Part of a small language model's weights: learned positions, 752M tokens.
MLP neurons of a small language model. Each row is named by its layer, matrix (up: input weights) and neuron, and shows model dimensions 80-207. Each number is 200 + 30 x the weight over its row's rms, rounded and kept within 0 to 999.
Before each neuron's rows, "fires on" lists the tokens most often at its 100 highest values on Wikipedia text that the model never trained on.

fires on: ".", " On", " However", ",", " said"
L3.up919,190,145,192,220,199,223,182,154,131,208,229,169,218,181,231,149,186,175,230,171,185,168,213,246,176,175,237,213,215,168,174,148,256,121,221,227,233,178,203,196,175,210,194,169,190,221,168,187,182,159,194,233,181,200,199,209,193,161,223,146,261,211,185,239,222,203,179,185,209,213,210,155,194,212,144,200,209,226,187,161,227,232,220,179,177,210,235,259,225,144,157,202,216,207,227,218,222,227,199,134,200,204,254,203,181,227,213,210,239,206,210,213,255,233,180,205,204,148,145,170,174,226,201,175,183,214,219,178

fires on: " 100", " all", " to", " under", ":", " 30"
L3.up205,197,190,228,209,223,178,175,190,222,198,142,211,200,125,179,224,234,156,193,218,160,131,226,250,231,165,160,199,230,224,204,174,209,155,131,234,189,194,142,233,172,160,177,237,222,205,181,257,182,205,209,225,206,166,276,217,168,199,174,174,229,221,206,185,217,210,194,184,201,186,166,188,213,179,220,221,203,137,250,167,235,265,178,173,202,174,216,192,208,239,158,93,227,167,203,196,229,210,242,218,229,213,197,190,224,202,194,205,231,185,217,201,172,227,238,139,155,207,231,211,149,219,216,219,195,252,166,231

fires on: "-", "th", " chart", "OC", "st"
L2.up791,193,246,142,174,212,175,182,190,204,216,217,206,152,226,185,220,223,229,259,241,181,231,197,247,164,194,214,196,195,219,182,181,234,210,180,233,190,249,197,188,209,213,192,155,193,269,191,183,220,220,193,217,240,257,190,252,185,199,219,188,147,194,197,199,162,186,175,178,271,247,179,217,191,203,181,227,203,198,202,189,163,201,159,186,227,210,182,157,203,164,214,201,221,216,234,163,252,174,209,207,244,244,167,185,177,187,139,204,284,196,169,201,223,238,261,198,220,184,226,194,189,197,147,211,210,159,144,172

fires on: " |"
L2.up268,185,197,204,246,205,178,196,211,167,183,247,248,169,200,207,203,242,201,199,240,183,202,198,259,242,170,176,221,208,206,192,222,144,167,231,219,217,213,205,144,169,161,151,195,169,177,183,167,188,210,198,227,205,187,218,246,202,186,221,221,151,209,190,225,186,214,198,196,225,258,239,205,233,191,194,245,166,175,223,224,176,164,161,182,207,198,189,176,229,232,199,205,209,156,197,179,277,200,219,170,150,197,202,232,215,163,155,168,238,191,213,191,203,201,259,251,245,177,202,204,226,165,173,194,271,207,210,145

fires on: "===", " of", "All", " are", " as"
L3.up857,225,206,156,184,160,163,234,164,191,147,150,183,177,203,216,182,163,214,233,206,213,218,161,225,164,183,226,188,161,195,154,211,227,204,222,197,189,188,175,174,196,190,160,234,257,164,251,174,153,249,237,222,159,216,228,198,240,182,254,231,186,153,199,210,204,216,160,215,194,163,182,165,220,184,156,169,205,170,229,188,214,172,188,194,243,193,199,213,194,183,173,186,141,170,248,182,209,197,229,187,189,212,180,197,222,244,222,227,158,170,153,165,184,133,165,213,166,231,179,200,204,205,179,207,201,243,229,150

fires on: " E", " under", " K", " Under", " Mc"
L2.up983,228,228,228,211,173,240,186,199,199,212,198,225,198,185,198,228,202,182,211,160,191,180,187,213,166,204,266,257,207,146,116,160,140,176,157,254,164,232,216,249,188,219,150,224,215,240,227,202,214,230,205,202,154,174,208,195,247,126,184,210,175,187,181,205,240,225,143,207,221,239,207,153,210,203,234,171,246,226,201,247,149,211,139,211,220,200,211,164,216,237,205,201,238,173,181,187,219,173,158,206,201,192,188,167,124,218,238,177,226,136,226,157,229,162,221,205,254,167,227,218,171,237,161,195,182,233,201,192

fires on: " as", " named", " is", "As", "Career", " was"
L3.up623,198,213,202,207,215,145,177,174,222,226,175,235,190,215,213,190,239,173,229,207,176,145,152,228,119,129,243,212,222,221,174,166,235,220,177,267,225,183,201,192,220,225,200,223,215,147,185,198,196,226,197,201,181,195,211,255,181,120,200,180,200,161,122,201,192,225,264,226,204,191,139,196,152,194,151,214,199,171,222,195,230,207,175,187,181,205,141,217,186,192,184,208,180,193,212,216,185,264,194,138,140,199,199,171,172,233,219,177,246,151,213,163,202,183,216,197,220,235,165,207,162,159,258,236,211,228,216,228

fires on: " 18", " at", " des", " under", "=="
L2.up742,219,212,208,216,235,229,187,180,203,199,179,203,147,169,206,243,156,217,155,162,185,153,253,290,219,215,211,199,197,181,183,159,162,151,180,222,206,184,233,163,230,197,196,196,157,193,222,193,175,241,271,228,193,225,215,209,219,170,201,230,223,201,180,219,246,217,241,252,199,221,214,181,216,203,238,196,235,197,171,206,214,220,185,182,157,218,209,178,222,208,198,245,231,206,237,166,196,171,189,205,208,223,207,149,190,218,189,235,277,192,149,153,189,180,208,194,211,183,187,212,220,215,202,205,203,235,193,200

fires on: " is", " of", " be", " are"
L3.up147,224,186,195,200,177,210,217,167,167,175,196,223,211,175,239,215,231,193,166,180,142,191,225,213,225,210,186,180,195,130,150,153,188,249,153,191,199,220,159,177,191,192,201,182,251,182,221,224,181,226,195,254,169,199,205,192,236,135,240,220,169,183,200,184,153,209,181,268,221,204,157,179,269,169,141,230,234,170,238,256,198,189,153,178,176,230,197,207,176,282,251,223,193,184,224,228,216,204,224,201,161,209,207,218,234,191,225,239,150,207,199,206,237,103,134,213,200,231,221,182,190,227,226,233,245,226,207,179

fires on: " N", " O"
L3.up211,205,226,137,197,247,189,158,166,211,191,171,228,172,191,201,188,188,201,235,230,175,204,199,231,229,218,211,203,233,198,174,205,181,169,195,219,170,171,221,144,179,196,169,213,194,137,200,195,173,211,244,245,164,244,219,210,144,225,228,233,151,222,186,218,216,198,172,209,203,217,182,167,198,191,225,185,203,153,183,140,239,224,201,185,182,212,176,220,236,115,192,209,261,174,253,166,203,189,202,224,201,235,209,186,211,186,190,166,227,137,159,194,165,243,199,189,176,193,187,244,215,233,184,199,241,213,203,227

fires on: " of", "ath", "==", " (", " =="
L3.up48,202,224,193,163,199,230,271,166,213,217,203,212,196,187,210,177,248,182,197,171,159,120,165,198,200,199,250,169,190,194,246,187,179,174,130,142,174,259,178,233,221,149,210,184,225,189,210,198,213,279,186,195,163,218,268,188,259,199,194,199,193,175,165,229,180,211,233,233,205,200,223,178,229,209,172,199,185,208,246,212,175,190,191,203,199,180,191,185,136,207,189,166,203,261,170,231,188,203,152,177,206,201,187,183,190,186,207,181,189,204,188,215,209,199,208,213,170,203,150,197,189,230,221,199,207,237,232,180

fires on: "==", " under", " office", " appointed", ";"
L2.up1162,235,159,203,187,246,233,154,188,181,229,196,238,219,181,205,204,191,251,199,200,236,143,186,206,190,179,247,202,192,187,194,197,246,174,220,214,197,221,251,216,251,206,198,210,200,173,199,168,208,157,204,234,162,191,204,221,245,176,200,214,197,204,177,197,225,205,151,242,196,208,160,158,239,213,217,231,231,166,198,146,170,167,229,196,184,196,228,243,214,274,209,216,255,215,212,186,189,199,215,161,219,187,204,174,150,209,212,198,223,179,176,135,236,221,222,222,187,220,171,199,184,189,187,234,168,173,223,178

fires on: "|", " |", " part", "====", " northern", " southern"
L2.up1143,195,177,179,173,198,183,185,181,239,191,176,257,215,267,225,173,195,258,185,194,217,212,164,207,228,224,244,197,197,216,169,148,192,208,244,212,258,186,259,163,224,188,216,218,174,222,247,193,187,242,265,237,180,176,225,169,183,204,191,175,179,203,166,208,238,239,219,203,208,212,197,183,231,188,143,202,198,175,152,160,156,227,176,213,180,223,199,125,198,131,186,197,194,199,225,172,195,233,201,167,191,196,241,151,204,159,236,230,214,176,138,198,186,199,168,213,179,153,175,214,226,206,198,239,214,227,208,191

fires on: ".", "\n", " |", ","
L3.up9,216,206,122,211,213,154,252,217,206,210,246,194,188,219,206,225,204,194,175,253,203,179,196,200,226,217,188,207,206,154,188,201,193,196,141,183,234,235,195,127,145,186,213,200,206,145,173,190,190,245,221,251,160,157,209,176,220,153,187,226,162,219,214,237,200,228,203,209,181,238,178,218,220,203,249,231,144,192,230,189,207,175,190,237,211,208,155,195,178,173,254,204,214,246,219,224,214,222,189,214,217,182,219,183,244,180,232,194,187,197,195,200,149,210,234,232,179,200,176,206,263,194,234,196,211,142,175,169

fires on: " to", " st", " und", " re", " un"
L2.up70,190,221,176,170,172,201,222,252,222,174,135,256,150,184,223,202,248,196,205,196,210,211,272,175,208,186,170,165,208,216,177,188,189,190,175,197,185,275,205,217,197,270,194,210,174,207,233,150,170,192,200,198,191,220,247,192,153,182,177,204,216,206,198,201,216,230,207,230,209,287,161,165,194,182,215,210,237,204,212,172,179,228,183,197,160,227,227,174,210,188,185,253,198,234,207,218,248,224,196,196,201,210,156,134,242,217,168,172,254,167,172,110,231,186,244,189,194,203,166,178,214,201,177,160,215,181,183,251

fires on: " Vice", " under", " Dr", " Under", " co", " appointed"
L2.up458,197,194,202,148,178,187,200,215,264,222,182,199,184,184,218,238,223,127,223,192,193,189,188,219,196,134,213,228,189,205,132,174,221,247,243,209,178,216,199,189,174,244,165,162,204,225,154,167,192,235,207,175,239,182,233,271,244,159,219,183,277,179,142,180,209,203,180,232,202,257,173,143,185,199,175,247,228,206,236,204,162,177,208,183,193,226,157,188,216,224,238,206,195,202,185,201,170,198,211,169,220,235,138,225,174,225,217,188,189,143,149,163,210,152,199,243,194,182,202,175,175,264,179,223,170,162,207,247

fires on: "T", " t", " g", " do", " cont", "sc"
L2.up203,211,209,224,180,153,181,153,198,245,178,239,182,166,202,214,153,189,201,183,219,185,204,206,213,183,246,169,158,187,183,201,208,220,194,280,191,218,190,216,178,203,199,160,227,221,188,192,177,197,182,220,189,216,221,254,193,255,152,192,215,240,138,265,233,163,227,262,204,192,243,210,170,248,188,216,242,188,233,216,222,204,166,155,192,181,204,179,170,201,213,187,173,181,218,216,181,198,203,156,214,169,208,223,154,213,233,168,115,239,219,182,190,214,121,187,222,184,178,191,167,231,121,238,226,233,268,217,184

fires on: "\n", " l", " d", " st"
L2.up855,223,202,234,179,167,176,122,176,179,122,163,224,173,234,254,244,175,257,235,212,213,170,186,197,280,161,169,212,198,176,193,201,210,196,185,206,271,275,205,155,194,226,169,212,171,220,222,225,144,241,221,242,206,165,209,188,142,187,184,232,220,234,241,247,220,192,245,230,234,240,191,190,181,185,148,203,222,184,190,178,227,194,150,218,176,224,218,232,201,196,153,238,144,145,233,229,237,209,192,215,189,215,242,233,195,160,217,198,230,183,136,189,238,186,181,195,222,198,181,222,218,166,248,239,203,185,193,188

fires on: "==", " support", "===", " along", "\n"
L3.up433,206,187,184,195,163,267,206,189,255,132,194,209,177,261,192,199,222,183,187,163,190,203,174,255,168,139,170,219,195,194,188,200,163,218,213,190,202,198,191,220,228,213,201,208,219,135,244,161,179,221,213,230,189,226,218,197,177,201,205,176,267,194,209,223,271,194,170,214,194,236,189,179,220,218,208,173,214,159,213,202,223,207,207,139,223,208,161,190,212,152,226,156,172,180,223,196,169,191,211,173,151,187,209,213,223,153,226,164,205,229,207,161,196,186,178,176,158,162,186,169,218,220,214,229,185,176,178,182

fires on: " |", " War", " II"
L2.up496,231,158,209,222,175,214,201,210,220,228,263,204,158,190,178,192,206,274,174,197,217,229,224,243,228,204,115,219,172,267,223,167,205,187,253,197,255,200,225,156,202,204,177,165,194,137,123,179,229,214,185,261,172,176,211,233,216,239,240,193,149,189,177,254,183,256,174,201,225,226,212,192,183,171,194,198,214,196,217,212,156,164,232,203,184,232,196,196,196,236,264,159,198,213,180,156,254,245,176,164,235,203,185,212,206,130,198,170,247,168,187,260,261,224,198,262,214,203,162,185,169,179,182,194,200,185,216,231

fires on: " and", ",", ".", " The", " from"
L2.up1265,220,209,146,260,209,222,144,174,172,199,198,183,142,224,247,246,169,175,206,219,170,162,198,239,252,172,234,268,166,155,204,195,227,170,190,202,248,180,172,174,150,184,198,181,187,164,167,250,183,251,208,249,161,184,231,160,218,182,216,169,141,214,185,178,175,233,206,184,247,262,146,190,194,171,183,220,189,193,219,191,127,177,157,217,217,227,187,210,182,209,209,166,238,205,226,213,261,191,181,208,227,215,266,220,245,167,259,227,220,191,204,190,163,177,206,256,231,205,171,219,186,189,165,190,202,182,197,153

fires on: "."
L2.up408,186,196,195,194,181,151,175,218,195,200,203,189,186,210,235,216,251,144,189,212,167,216,219,230,150,210,153,173,178,174,166,198,247,175,209,207,203,198,208,229,165,187,174,159,209,189,190,152,230,205,202,234,93,193,236,209,142,182,268,224,153,177,174,220,231,202,178,257,223,222,201,209,232,209,209,189,264,193,223,162,194,188,198,180,225,204,202,214,209,163,178,223,158,223,207,188,182,214,163,194,199,224,205,208,210,180,154,204,262,184,190,250,138,188,206,277,150,172,120,151,236,155,162,188,146,203,228,150

fires on: " of", "The", " Ex", " Of", "A", " For"
L2.up1073,185,201,178,133,204,211,261,177,223,172,186,201,184,192,211,214,255,133,283,156,169,166,217,228,194,240,186,237,199,151,158,212,256,195,174,216,205,172,168,158,181,219,230,198,203,210,207,120,223,179,284,217,215,211,176,179,215,198,250,189,218,133,225,210,217,212,182,208,194,165,249,196,277,189,218,246,189,229,178,243,213,160,184,196,178,216,204,187,188,178,183,221,170,217,165,174,250,181,214,185,204,216,210,153,229,242,200,215,178,226,225,211,144,192,179,200,191,168,176,204,195,198,193,200,188,245,230,182

fires on: " |", "|", " T", " W", " ", ":"
L3.up1033,195,228,189,177,183,172,198,185,169,186,167,207,179,162,206,170,194,200,201,167,240,246,166,193,172,229,254,227,206,149,191,186,218,261,190,226,222,175,271,195,176,218,145,214,217,224,163,221,214,153,203,184,211,162,239,199,189,213,206,237,248,235,212,196,189,282,187,251,201,250,205,172,173,192,190,239,220,199,165,196,151,230,174,212,192,225,148,173,229,141,165,187,180,128,185,179,225,185,155,207,195,202,179,134,171,179,245,259,199,203,207,156,206,198,229,222,246,191,200,230,162,184,196,242,166,197,226,167

fires on: " N", " n", " L"
L3.up37,192,217,198,160,242,189,184,154,199,212,133,202,172,188,235,216,213,149,210,212,203,206,221,251,221,198,187,175,204,202,181,179,228,178,199,250,187,171,179,168,135,144,109,182,219,166,186,209,181,215,211,215,174,243,177,191,155,157,285,238,166,228,205,213,183,207,181,200,225,181,173,172,242,155,242,227,208,166,224,196,217,163,180,247,202,210,181,277,253,179,219,169,176,147,172,185,227,252,211,203,194,228,213,197,207,197,248,211,173,228,169,209,216,177,127,198,174,199,171,234,208,200,229,206,195,251,248,217

fires on: " |"
L3.up694,190,176,212,258,164,206,199,176,221,202,259,237,177,203,221,213,208,247,195,169,233,156,202,227,249,183,156,216,177,131,242,206,185,238,192,197,268,214,208,194,201,217,175,229,199,136,205,148,186,273,214,233,151,195,195,231,222,200,211,251,170,243,229,244,218,183,182,187,246,249,216,220,189,197,187,219,160,190,184,234,151,165,157,224,212,197,175,200,176,265,228,211,197,122,220,178,240,267,175,195,184,180,152,226,210,203,232,154,195,224,241,236,171,210,177,221,199,203,213,217,195,191,178,209,219,198,230,148

fires on: " w", "-", " end", " out", "="
L2.up520,213,210,261,124,206,238,257,199,222,214,203,209,172,221,206,207,233,210,179,206,201,199,199,223,177,226,227,205,209,169,157,116,225,169,154,193,142,192,180,184,164,202,142,235,148,257,218,211,203,162,159,199,206,186,240,229,192,186,168,211,212,204,194,192,190,217,264,180,218,211,248,143,185,219,252,166,193,198,220,218,215,187,231,235,174,219,221,299,232,221,173,181,136,212,195,245,234,189,205,179,191,182,139,176,177,181,215,191,205,190,233,190,262,198,228,169,211,191,246,181,173,195,204,159,240,225,221,207

fires on: " |", " ("
L2.up944,230,208,184,224,221,206,234,201,212,224,213,210,158,202,209,198,154,222,166,224,170,225,210,240,179,188,177,249,166,186,216,160,190,199,207,159,237,176,175,174,200,212,169,212,217,182,176,149,217,253,194,201,196,197,253,209,208,208,288,172,215,223,202,248,184,246,172,199,211,250,255,213,194,161,206,187,194,143,228,163,155,150,225,198,208,275,168,177,173,236,222,204,220,170,156,176,266,224,194,205,203,191,194,212,182,161,149,164,271,194,199,258,228,192,208,249,210,206,133,209,247,221,133,162,207,220,236,234

fires on: " is", " sp", "=", " Ch", " Born", "-"
L2.up963,206,231,172,193,217,203,311,162,181,189,178,236,171,168,217,228,171,188,233,196,194,222,159,236,180,234,208,232,206,216,173,181,189,166,138,245,155,185,226,166,202,239,241,220,131,186,197,228,174,167,167,247,171,176,208,259,231,172,226,167,164,165,209,206,182,192,220,231,190,214,204,198,222,200,199,191,181,200,237,172,211,159,238,214,149,210,216,210,195,198,238,220,159,193,240,194,169,157,143,182,191,219,200,185,223,248,202,202,250,171,174,129,239,171,221,188,199,231,202,168,193,204,252,220,218,243,197,217

fires on: " st", " pl", " l", " s", " dr", " v"
L2.up100,212,206,207,227,174,181,221,159,176,177,142,234,180,233,217,208,181,211,226,218,152,210,214,238,239,124,193,198,242,171,205,184,165,173,178,249,230,192,197,182,172,249,157,241,183,153,147,240,172,234,211,201,197,182,256,202,213,176,215,231,223,211,207,215,188,181,206,205,162,227,141,174,249,189,196,204,154,208,227,154,221,195,136,165,161,218,262,195,227,271,171,211,131,155,212,214,195,206,229,199,175,206,207,224,176,146,182,206,165,215,173,128,221,146,234,240,233,236,202,182,235,255,221,207,249,194,182,177

fires on: " G", " g"
L2.up1229,182,191,222,197,202,169,190,126,189,200,196,216,156,196,257,199,158,248,223,189,146,140,151,222,176,261,226,208,202,234,143,162,173,170,166,203,245,173,217,195,203,225,196,271,220,142,221,244,196,216,225,223,201,165,213,204,197,137,226,252,199,192,225,213,250,239,267,245,204,241,173,189,223,202,181,192,197,225,199,141,243,177,191,188,217,213,206,162,209,161,204,220,186,204,212,244,232,164,160,209,137,215,272,185,227,207,158,154,227,195,149,180,229,166,194,187,181,222,217,193,231,240,202,237,213,238,196,189

fires on: " d", " ch", " tr", " b", " mi", " g"
L2.up82,197,160,186,218,135,203,223,147,163,174,165,167,169,231,203,185,206,231,208,194,197,178,193,241,244,246,159,191,216,196,134,154,162,164,230,226,216,204,174,138,192,253,205,231,202,120,187,154,220,203,200,210,196,183,202,193,208,167,203,256,211,177,234,222,193,194,228,222,205,211,156,178,209,153,152,194,253,220,216,239,201,200,161,218,183,210,197,200,220,227,232,201,164,193,214,211,221,176,199,191,148,222,188,169,223,202,199,214,227,250,194,146,229,219,198,215,166,203,179,203,222,255,223,251,209,165,168,151

fires on: " during", " At", " of", " During"
L3.up971,187,239,212,159,213,144,194,172,199,172,172,273,151,165,227,203,266,174,220,123,178,151,235,212,178,165,215,186,217,176,213,190,208,134,145,188,201,246,234,184,197,235,200,172,197,190,213,227,223,215,227,220,245,245,208,219,207,177,193,219,199,192,214,210,245,159,188,246,238,215,170,194,193,208,142,170,174,215,212,224,212,204,201,184,207,233,171,155,211,169,193,193,233,222,235,186,205,177,186,164,194,199,168,208,190,204,197,250,278,210,154,234,196,185,189,283,264,183,169,231,175,199,237,205,197,213,214,147

fires on: " to", " G", " El", " in", " van"
L3.up631,184,192,230,172,202,169,166,174,180,197,216,187,175,193,204,212,263,196,232,186,195,176,190,202,209,204,209,151,231,222,222,147,205,194,183,148,216,239,228,206,154,261,179,226,213,166,209,223,227,223,229,189,185,201,277,197,178,223,214,242,190,216,228,191,215,220,218,217,185,240,224,181,220,200,151,247,229,181,165,182,193,175,165,192,188,197,194,187,223,164,120,173,216,117,197,297,181,184,189,209,142,228,199,172,217,215,155,175,244,214,192,164,218,191,233,196,203,182,117,217,180,200,208,154,218,214,224,219

fires on: "."
L3.up683,220,195,257,238,250,173,177,170,187,190,222,190,150,197,233,173,238,189,257,174,164,210,225,238,175,172,184,254,202,201,143,187,239,203,184,205,227,168,228,226,182,189,176,184,221,184,159,174,231,177,245,198,127,189,246,199,157,199,224,189,214,205,166,202,233,208,181,205,213,277,183,187,223,163,162,185,236,204,227,187,197,232,212,168,190,245,184,228,222,187,200,180,137,216,257,162,234,209,144,155,157,214,245,181,201,189,183,144,255,192,212,244,235,165,210,239,180,219,172,186,235,142,210,193,177,192,235,190

fires on: ",", "-", "\n", ")", " of", " that"
L2.up304,295,168,189,201,211,197,211,154,181,205,227,214,207,208,206,195,227,213,203,253,191,198,174,220,171,196,199,203,102,220,165,188,235,222,206,152,216,215,165,205,178,215,208,193,248,233,220,198,177,169,221,186,217,200,236,198,178,186,231,205,201,172,214,188,178,249,204,217,219,227,129,188,212,83,189,210,173,168,220,200,190,213,184,274,183,296,220,196,85,190,258,206,208,183,148,239,204,204,214,197,193,208,204,216,195,163,228,212,225,195,180,218,228,192,183,197,249,213,205,249,172,196,161,197,212,173,224,178

fires on: " (", " of", " the"
L3.up187,181,262,256,191,184,165,211,200,252,193,209,214,143,200,189,197,201,140,207,140,156,170,203,203,203,181,202,165,176,183,231,180,185,184,176,203,227,215,200,158,234,181,187,171,222,195,199,230,224,262,289,226,204,239,231,209,190,173,200,135,178,124,185,233,262,217,197,251,193,207,169,201,193,198,154,201,205,203,161,213,183,163,146,167,194,206,182,173,201,148,166,210,202,245,212,195,243,152,194,212,198,210,192,209,204,193,168,204,255,213,214,243,211,215,205,184,211,174,167,251,139,185,273,243,187,227,239,181

fires on: ".", "===", " College", " St", " Division", " province"
L3.up538,195,198,206,179,217,202,169,182,203,165,254,211,191,173,262,193,229,202,224,190,133,169,204,236,190,195,154,209,167,168,108,189,172,161,200,186,180,216,209,182,201,242,241,185,181,188,187,199,222,198,176,206,120,204,227,184,229,206,231,219,192,219,188,224,249,225,166,236,177,223,146,204,227,214,226,198,184,190,231,161,207,257,203,228,180,215,216,194,231,183,201,140,179,202,204,206,165,173,184,201,226,210,254,203,174,241,169,173,235,184,173,197,231,167,197,190,161,219,189,182,251,171,208,202,193,237,204,166

fires on: " n", " p", " 1", " k", " l"
L2.up1108,194,198,189,182,261,194,154,159,165,184,194,201,177,181,258,224,210,157,159,212,185,213,242,182,158,218,153,212,225,212,187,195,270,202,169,185,170,198,219,171,202,196,204,191,202,169,229,171,161,214,200,219,207,253,176,233,187,173,262,169,219,264,202,260,175,206,262,234,198,244,201,195,251,200,185,224,184,205,229,182,193,169,201,215,150,205,213,186,173,183,251,235,182,206,159,228,236,212,216,219,163,214,200,216,178,191,222,187,179,199,218,194,193,213,185,217,177,206,146,201,196,175,249,194,216,216,281,205

fires on: " of", " and", ":", " to", "\n"
L2.up1212,226,174,163,172,177,184,214,155,210,149,165,249,178,201,217,196,202,186,233,169,186,214,172,223,203,160,128,194,194,195,173,154,207,162,191,189,221,182,146,223,149,173,216,242,189,175,232,196,179,287,258,249,231,256,225,156,220,201,219,162,268,273,234,204,203,190,182,183,232,193,177,170,259,197,190,229,146,170,188,232,208,169,207,225,165,200,178,233,207,234,150,230,207,155,158,202,267,235,251,195,194,193,218,223,210,227,200,243,187,187,213,199,225,176,181,191,184,215,180,213,208,166,183,225,287,200,194,253

fires on: " sh", " that", " w", " could", " should", " h"
L3.up982,198,197,159,170,182,229,189,229,142,222,224,249,232,169,221,166,266,213,191,183,181,255,271,202,143,239,198,172,201,175,181,172,217,239,201,115,152,211,217,185,198,128,227,203,224,234,191,187,193,186,257,195,195,187,188,223,151,205,250,197,160,164,151,202,166,184,261,234,220,199,197,198,194,216,199,227,224,188,167,187,211,110,191,175,180,198,196,226,209,258,223,225,234,246,202,229,263,188,213,180,192,232,101,162,173,171,201,227,188,254,221,164,146,230,247,223,169,226,170,174,203,124,211,188,236,188,242,184

fires on: ",", " of", "'s", " called", ":"
L2.up1116,195,174,141,170,200,203,218,150,167,118,203,268,174,233,213,234,180,155,238,155,191,193,222,186,205,252,214,197,189,137,202,179,215,136,175,143,225,241,172,192,174,162,227,206,226,167,199,276,160,181,233,201,162,200,201,191,179,175,215,212,210,174,208,185,164,221,234,267,234,215,189,194,227,191,127,206,170,196,187,203,171,182,161,208,186,219,212,230,188,228,170,209,217,234,159,246,226,185,174,130,204,209,179,210,229,233,171,230,215,194,185,188,188,203,205,230,254,237,183,248,242,195,193,178,220,181,224,143

fires on: "th", "nd", " of", "st", "C", " military"
L2.up488,176,209,203,182,175,174,166,172,252,227,193,268,206,228,213,235,232,196,219,186,261,201,243,195,182,174,130,179,194,210,167,189,207,219,176,189,232,288,159,182,199,209,226,191,204,162,210,186,225,215,200,182,199,232,243,187,156,180,276,235,174,190,224,172,221,221,165,222,229,252,158,191,205,191,145,235,220,176,204,225,111,217,175,210,203,207,176,165,183,222,266,215,180,163,200,145,195,193,207,197,181,209,230,216,189,175,222,139,225,190,158,221,228,170,248,204,176,192,214,186,207,132,127,228,200,182,245,221

fires on: " |"
L2.up34,209,186,220,259,176,236,216,252,205,170,221,239,166,274,181,219,192,237,171,191,171,192,211,187,218,182,152,208,201,167,210,179,189,229,228,181,279,217,229,119,182,192,159,172,193,103,144,152,204,249,208,224,158,214,206,201,219,199,233,192,186,184,205,262,215,186,215,191,215,209,190,219,189,188,209,197,216,233,161,238,193,161,201,203,211,216,194,168,174,225,206,224,193,211,233,175,246,232,207,136,213,158,197,261,231,122,190,157,247,219,237,216,190,241,191,235,206,207,182,252,185,168,182,223,245,195,229,228

fires on: " life", " ==", " career", "Career", " history", "Biography"
L3.up1268,213,142,218,237,194,158,227,211,238,193,210,157,144,142,236,229,260,165,215,175,218,201,222,218,235,230,178,200,205,232,153,197,216,208,186,177,192,211,199,147,199,158,197,191,186,193,151,206,182,237,199,198,233,248,218,270,180,184,195,214,248,220,193,205,234,257,215,213,224,243,246,150,200,190,155,250,229,169,195,142,188,169,202,161,161,210,164,174,224,154,189,170,194,163,155,210,252,236,172,180,244,238,226,175,190,136,236,176,218,200,189,218,196,191,206,180,176,189,215,183,179,272,214,199,201,174,230,208

fires on: " |", " who", "\n", " Re", " re"
L3.up527,214,160,190,249,204,203,158,227,159,224,223,221,185,192,224,221,218,252,208,209,217,173,155,212,195,204,153,212,215,126,219,208,213,238,175,202,207,212,185,201,211,159,186,199,251,122,189,171,187,248,193,193,197,187,199,203,220,217,199,210,190,206,195,222,234,191,184,229,230,254,184,237,193,220,234,194,178,181,199,173,198,136,183,173,196,213,165,198,174,265,245,195,230,140,239,238,258,240,168,174,229,184,211,202,224,214,249,178,207,128,233,226,203,240,191,210,210,214,175,207,238,181,193,230,276,194,230,192

fires on: "==", " under", " in", "\n", "As", " at"
L3.up764,173,190,189,239,181,217,187,180,168,185,179,186,218,217,209,208,225,191,215,156,192,158,189,229,201,164,212,190,168,201,201,141,195,193,232,234,192,236,164,175,219,224,190,224,236,146,182,228,243,239,186,183,180,185,203,250,212,181,211,175,208,214,194,200,233,185,166,167,253,218,138,204,214,205,111,183,222,155,270,175,210,186,209,182,201,190,176,205,195,191,197,166,210,182,242,240,209,216,166,166,174,223,261,211,182,221,200,171,198,182,147,233,197,190,177,238,134,174,199,183,127,166,222,224,229,202,121,197